config.toml
n_layer = 16
d_model = 512
n_head = 8
n_kv_head = 4
head_dim = 64
d_mlp = 1344
vocab_size = 8192
activation = "swiglu"
norm = "rmsnorm"
norm_place = "pre"
norm_eps = 1e-05
positions = "rope"
rope_base = 100000.0
rope_fraction = 1.0
qk_norm = false
attn_scale = 0.125
bias = "qkv"
tie_embeddings = true
parallel_block = false
init = "trunc"
init_std_qkv = 0.0189
init_std_o = 0.00334
init_std_up = 0.0189
init_std_down = 0.00334
init_out_by_depth = true
optimizer = "cautious_adamw"
lr = 0.000687
lr_mult_o = 1.29
beta1 = 0.95
beta2 = 0.95
lr_head = 0.00918
warmup_steps = 424
schedule = "wsd"
decay_fraction = 0.879
decay_shape = "linear"
final_lr_fraction = 0.05
batch_tokens = 262144
seq_len = 1024
doc_mask = true
train_tokens = 900600000
steps = 3436
dataset = "wikipedia_en"
MLP neurons of a small language model. Each row is named by its layer, matrix (gate and up: input weights) and neuron, and shows model dimensions 48-303. Each number is 128 + 24 x the weight over its row's rms, rounded and kept within 0 to 255. Numbers have three digits each. A neuron's up and down rows have the sign that makes its largest values positive.
After each neuron's rows, "fires on" lists the tokens most often at its 100 highest values on Wikipedia text that the model never trained on.

L5.gate655:133101103120133177138138111147121125150128101092128120142104146126171093118124133119101133108136140136116193127099135141158141123070170109091107147154104137082122122148117141138085141104133137134121103105110138121120139150148079103099170115084093124131133104095149122121122127133112132151102148114134124152138169145130100164166114082127165128090088109161111133098119138116120126168162102146125132095127112112129086164147125111155152139111146112179179107126159178137127117121158114137163130101119127108130118116078156132102074127111145141143129115125132149170133146130158110132139174114149097126081175117089107152140065128178137127083107152172149142117129123127147103137154167109127172156130143149108190132099150163159088142131128150136126124104126116137117110149130128
L5.up655:098092127087131134105112117193135133140143107122114136097145107108113153161158117120144122131081120132126146153146117135142105124122152135126105135129143135085125113086135103135154134131100091165134143166131132174145084111137136124117147143122119084135089120124139125169154138175136107126153103133129121104128123139104152121146086114148128126127105149104094145160121108084072148131169078161081153087104123114114122101138132113097128135136128125103121165132121070090154111138186161095125129123123091065134165149105125162130111090164104121116172122122091133085128128114110120161075117114148111170115106181138111135103145112183105130114128147173128172133132164149170161104111148123123149137135159153127073166107144138088115154124125164179142132188162113151120120177102103
fires on: "="

L9.gate681:092141105111112128133160140105144096151137135127108135164128120129106123090143106183099101145147173122099115098101129086110125042131099131128120086143109140112102096180151114098097103175154103119104128163123117127147103136147125123177076118087129143106128129149118098124150137143119136096131106131129121141098110189140148118117090134155142130139163138117128090155121085103093121114130103117108172114143105159110120125151111094166107108147151091114098124118100135170111089136102155076082131120158112112131106107124142143132131140093121112151144160105089107139165108104107090143103152132107140090135161136109106118128110141181156112117139153157146170166139120134147153086154151139116104089106098122162128162144168140133122109122122166117140119101140148087113151106146116
L9.up681:147145114127132096125114149113125166117173133128161143105124128128128122125111143144150143096083117123162130123115140116146132128143125151135138122105120122122130077055142148139087145129080132134132138138107114162152092069130129119106099131124133103104139146099130159112101098104100163161123129161152116126136186127157170143094124138147158157125122142125166118141160147155117147118092086126111150091142130128149173093193129135106117140120108097145114139086120107108148142151116131183169115117099116117141145138136135171092106159144107149142143162134134099139127131116123137105173156207084174115149158138094154123086142085102133107117108132099140098162133082141107148119139137147124137142100135098069152137148102090090138173121143125114152110119132111088135126096124086
fires on: ".", ","

L5.gate160:102105110108080169148143097144158109119166084152118156081132139124094119159156141157112134111076113135093132095161147150125113128129120134089156128163109117107148109084090150107097126115157119115167160084139169089152139103171087168126112091121108136133105174164172182087108079158118095131102149127113079148101108138135130144092123116125137155106145124189112141140124076111087144162158117141098124133131141114124138136114141125107168118104112098105125120085143076150114097115134088112164080084131122135106148107135124150110138123147110148132140119164147126112121143149111129156089114142110110146104103140144149135135136094168159154104122123164101124112128147109154144110140125117090169110127161170109123127119160184116122169143164186117101130154125120093138121165116114
L5.up160:106106135125101156138133136109144120148129132133099127084126136092110096177156124139085136137090116126090130135142153162135131140121163116087149130163101127132122100096087169079131102081128153093158133128118175092171120085154099164088094074121110115125099149127169132087091074164109105147110133107092096161111135153145143154081137109140141140135134098154112135138139096118101129171162087131086126106165139121142108114121134094109141105119127112135151111136140139109155106135147114137176108103117122137131137090120144129092137139152104128135153116169152139122128146125116091140102113170112124141104126169150114091155155117169166133097137127166130138149104139143144134147165151134108162138100167164122114096107137176093132174138122125139103142152130135095154112158084117
fires on: "="

L7.gate613:081125141167104155132092118078165124078100178094113142098133117082136127068171104097077106103123103141131140110159096121147093149132143107148142155159101125148108159155130116110127162159130101106128108112135145137172113132141129134159119161149107088150113118129109141129153140127123121133099159090099139122061156138139118098119149084121152116163203153135149152114122190128143142141100116131125146121100142112139117099120165134168145106125130145165135149121116166122108086109138104127164127094107131134139149128140154133078155117114155126145137142177129152176131142134118115180108115133115114100146206121102139133156172125140133149133123141170130113143102109097125104148103161138123124156138164200160165101163115128089116125145160141109126161129108133121149145145101143
L7.up613:139153125115110127102106092130097113140109133117112120140140138169125127118107166143099138078129173167087154116129153142132132104121099141112131154102068152078192140158132170112150157121130178136143166095125163115137112117158160133157149133160130135145123128089116116150122090150108146124132127131151138103116189149115138168110118101112129080118176110130108128146160127147161163125139143114124137160146117124118089117086132134155150141116165162139140145120134111124145071139110134131100084094085136171134125107109118135072089096109121087126107140158135116179104117135114130136133140141100147124114107124105122102121114158145112116127095155138125142107133164108123110078161135098141130131137119137093099142152087125089099106114130114105106134129145133138104164158098129
fires on: ".", ","

L13.gate385:092149100134164107204133123073141137165137157133092165131094140140156148137148097126134086142150137105129085061083104106145138144125123106122124126165124114141131148122088100105141156107131119131110120103129135113128133134136138137156097119101123108156139123137108099168160176109120137158127187153160117168127143116111097074109150133149124139133179168144094086123142149128064134128122150177200143107096096115118138143136078117123144137113138132116147146151121131191138125161133110135116089089101124111166117135104145084112134131114128104140111135130103123152131135135108107137111120139075127183136097128110124105124134182138129131158130179129129083164124119091103156124104156123121123163109170152135151166132110183137148139104164109113133118152133132111106130166121130
L13.up385:159093124096101124129122115155130112107169161109117113129145140126117140129134150158119095120079126143135125125109201123086093153141109154131120105086091126157096120125096148128168140132165140131128143095154111101167133121134122127159169161100110109149149129131120132119095083086121170143146088126137137194150147139148145169099161138114143117096136100172112148122127145121179077092115116107111125144123104125113139114159163089124120147116120127118066157119115104112119125142121153137098127130129117125138105127109133151138133122108136120128168091129109126082101105104110153104131088163140166141077145181075139141109110146115118104107117172140129134152161103135172152136127141108100131140121125119153161111120125140112101115111139163125110135144133161133104133142126125
fires on: " \"", ",", ".", " over", " $"

L13.gate100:156091172120149173103115167108091127119115172169136160138099138135140111106131139143130095104123132146123089110074183092128125163114119129109141138143134124148083128091162147133135132093128135145127078161086144127137100129122135139167157125112117115122122130093118126124156119126129146098096145078140146114176078150147127110104155119102099160108122117122123136097121112111196114079104143118152168156071108132133119116111109184163148116156112154144120153102157118117114131167117110123116108103112134172102139146081093102121141154063117151162149171141132136158120116165139138138115117110162124133130122157102119096092147140120096177162148115103157127132134121133131119105087148149136107126157102108136125136139071133098127132127196180170119115125172147102180131146074143
L13.up100:148098113128110118147096067136092124136174095131150041138167145149107111110096136145102084108137124127094118181170193129095148130134143116139095133108119143114133146093131148173167095138108160129138133109144110118119148131136160124115176160146131104123145106114149138163114165092095109102090140123130139114131111122116111097101124121113132102085133144113132125135109154141144089138118167134114086130134141161106147123141133125069139123115130098117133171115126142195110134101149127154163134133113117123164143110132099146090136083096075129090145123170101133074136190115115099152121127139119088151110135152119140144100179183117148153086108174103137092135148095123136124130131177133123123180138121175139155132106155121124132121106124156131076109137134111152140111100121104
fires on: ",", ".", " m"

L13.gate17:133113133137093147134101162150098150150104144124088113151101081082145122169124118123109168138128122115136160120160154113148150157118135150187137144092103133109108160127128129120143166122146122125120096136138139110147128114128113111112169083140119107145167102093156107162149125113077124107143177062124135173141103174093119130145088112131108130141135109100135141141110129128118121152145155150112128145099131156113167123092158166185130107124136185125149098085136091103098108143175100163112168105104057158130136135118138155137176092092164143136152137126165157100127147115158128110138145117097126106164172113125121097094145110124145113099155111159098132113093105148116172097136105138105132079103114144105172151080096129115093180101092140170132126130166124113151146114144125
L13.up17:135090136067144120119097102156148126142134130127158119120093125153115110121079127138113144105112149162111137130139171140089149095118158125090146197097101152153145126162119147172130118144113129107138116154123117124137128193127138105125154141150157123114137111156115118161129202193082080132098109087149154148128128084120097115104083112138147127161103117091114159076066151118151132114131155102118117127150113148169123125101091126143131106094126144114107093122127122139163122126141162115128130085113136135108155115130166088124166118141110117103114155119112146086110137089124097139145102150146110105168134114093142119113131119097149146099143111163162125136085122104141113138118090171141127159091147107125112133144135138094125129120167119134136107179151131103138148139082136
fires on: "=", "-", " p", " |", "\n\n", " State"

L4.gate833:154119122094132180128113119114118130096127148105139083143173171120106131140092170109116105110077125146122156165145149103099160128116138125104123104138118131141138117079131183127150107128157124085113154103095162097158115124145094126129153089138113150133134136160182142163130088134116106119144148112104153127145161154125151097089132115144108137083097111093068128149110163099084120179172128183080125102126137137130127152134132150163071088087123137131148121125128117122148120177140120107112107105150114152148164125141151126108108090117087116127146117179143114137106138112074112141131124105106140111131093155120128140090139135132113175084102113141142106120164132069159154118145151120105135128101093136094154142129096154120147139102085094141119124120111140153146138111179125
L4.up833:128137132091164135117138126138122128113081128116128107116123139138115123168116174103078103102122157131118150139099117130073141137156102130123120153157116110120102107101146133156112128121140080135155133136079131110127124147158137136107157113171132163102130104182119148137137133125137118119119098132132167127136144164084150123102108131152123161126078113098084143143101178139104137133152096147083127154126112140100109172167134100157131084096109129130095098125097131162113114151126180121137128087125127132158120143179148118146118084081120121102122135146162134083072069130100145119127101155142128139127101114097138149131122100133130082103098109150142126109159129099154140113137156148088138146138096120086158151109134126132124111139103097170125111081131153128107137105198095
fires on: "-"

L4.gate241:085132110184100158102110144106110093130145139121134101158144124151143144117139141139153150147129148109134110141123126136200108122174162124129143135151142096141131107140113151154127128136128134087132138186142158174139112102141125125078141147130145124126147143172106107136132153118143128138178139143123169137110135155082133091133147104125118112120094083128082118154116120090130147129104116154117102099146111135140086116136121144116120122079097135097145157141142127119145146154118149144142099140158122130127138095083135103172113117145082145111114109116137126106140095121183101134133134162144119149154146118143119113122128144104144155146130100080116134106102150110083139113148107153146117164149107145159096119145100135130144120063152125137082165125126088150081160126156081
L4.up241:123126082130145110107131162126107102093090125107145099101099117140109172122086147121141127125102126183142134151136102184111113119142122105171119150142128136093091065111108180124127147115120145063118143146113103138143131087150130163129173134152120125112133122112148157148163121122118109100145072116104145165093131150098151152135084082098163116122129122102133140164111126133140111059124099126130110117130111167127101121169169109122144154122078116097138140171137148125106128135116157158118119100108142102128132121169111141139076088155138117102116079112154121117093144124123089105109164114127160124177102135146107106110091102131061154091155146111173092134151128110148168101153104113117122134149117118105088162102138121156116137155094124106127110119158118128106144128158112
fires on: " of", "°", "-"

L5.gate584:075132099141148115134116118097177114098128162157131156153102147086131120140147119134079166172112122107089078137131135082130109137079144138082119081127095091119187101115135139125125182140150109118111090136141118129107097121078139101130115083109123106129148143104144152164113133125104107111156107111177125092104109109142121142140151085107125126125151141139121142127111105137138130120120173121162138101123092122145134094091127122117100086134054122113116173139150099139153138145121148145119111105081129170082108112129074132140111148111150116148163134196106151100091170144128123145128100111087137165175135153144118104114177095157120148145110164157160124151161133136097160112099174130150112097095166109138120108149140099194116119139166124104133147143138131155145124110119122
L5.up584:126128155095092131105127138088138121156097139136103131123148111133096133153129140155119104072123140165170132125107123132142128160127150135121112149123120136129143129122101103120109155161104140142121123106111096112112145127119107135108150139145117111144104143097128197128138155132132147135069132093126130140189110106141114152095140143137086130104116134134094191094144127127126138172120080125107149162130113097153084162099149151115150155129123095112177157120155167106144105128064091132164128176140075092159127155154106129117123110120101096111144101159134124166097117115109115128129161116112134091107131131123150170163093105104102140121113099123138106173165143127141062073118093165140163121144146133153166176117139108093109102098112137094099127158128135134120093167098141
fires on: "=", " (", " of", " be", " is"

L5.gate222:143146151118139142095124113147123127111100089126163112164100152083177126150120092140150152105097089092108083144132137100136117129067140141099140087097088136125126128139143162119154130125115107112126151115137110135134134148132109132078101144118090141123132159102160113111134166161090144112096153104119102092128104140150150137152169110106104173076135121107114096133117085084070107124085152115107098156114148118132118123129085102171126113102078113087099122199108140154160119132154125143122125126073141162127111116164130143122109140102140122126126110182111118144130124108105143126125109113154105101112146089107127119114131127107156153090078157154084154157145114157144087158098156150108119127122073116064147123127105124118114177137115149122141114138146110087101137185150157
L5.up222:101134130101078152129108132139167090131133122131136111104123079178117139150140123144136105092093108165122153141126124156124121125147141178137172082183130090185093119144122141111175144120115108100107124178110152134145120091133100102110109127142119109144122121132141110144153153187125141167132110126099075169135114171126134132114115109132084152139123157165118143111140129122086131129137100123101103183089130092128130158142137163103137145123089098128122100153082117142078136149120111135140119128111114131150148131136097116105131088149143090119173119148085102112098059102134109160076142161140133145123136120127136107111128120144108097110117117138108116104121141167128127107115165154110153107118156121116137146130125151094132162103094143151146177168142132106092128178124103
fires on: "=", "\n"

L4.gate768:092107106099129174120161103132151151156115162089119085114122161141156130160108119088119158132064111101137110092123099125139100141119132150112124109110148126111141104089085120093154134100089107119108106106119194138175120144116073152123123122112116148098113168146131110101133109149124081175118170091090080136131127124119123121155159063125131099115104124156118163133141163119115094123167132139116119121081126116088097131152101098095121108099099105148175141152144136128100077080158105062096114115093113156138161130132170106099137136103142094158138126112105104162137133125151105142132148176103126109143127158146121126156142141134144145090117116148144135125103113147129110074166134106089126107115139162104128176111140138107114135142170147171088134144128129096148103153140135
L4.up768:124111138103113116147092119136138099126147153167126113135156113123102131139139097141142126109095126151139158140146173152138101119126122114105138107131103130124104091110125126113115124119132169116096142118162127108134095132096119116095139095134139159162105154093152159162139111108108122159140164135146136146064140163139156145151138149130147131124168139140139154146167108077122135155123089114120131115150151100184125108156124111119111122121133112100119175179142110134154124112102089135103139115143102137146147115154095102082111079125072100116110111150114109100109123104121141171114112170101100102095124122164092063134120166127125118125143112138132141127101157125160105132158134113134107098147154162171117140125121188102154169129100126169129163149148080136159104115113111
fires on: "="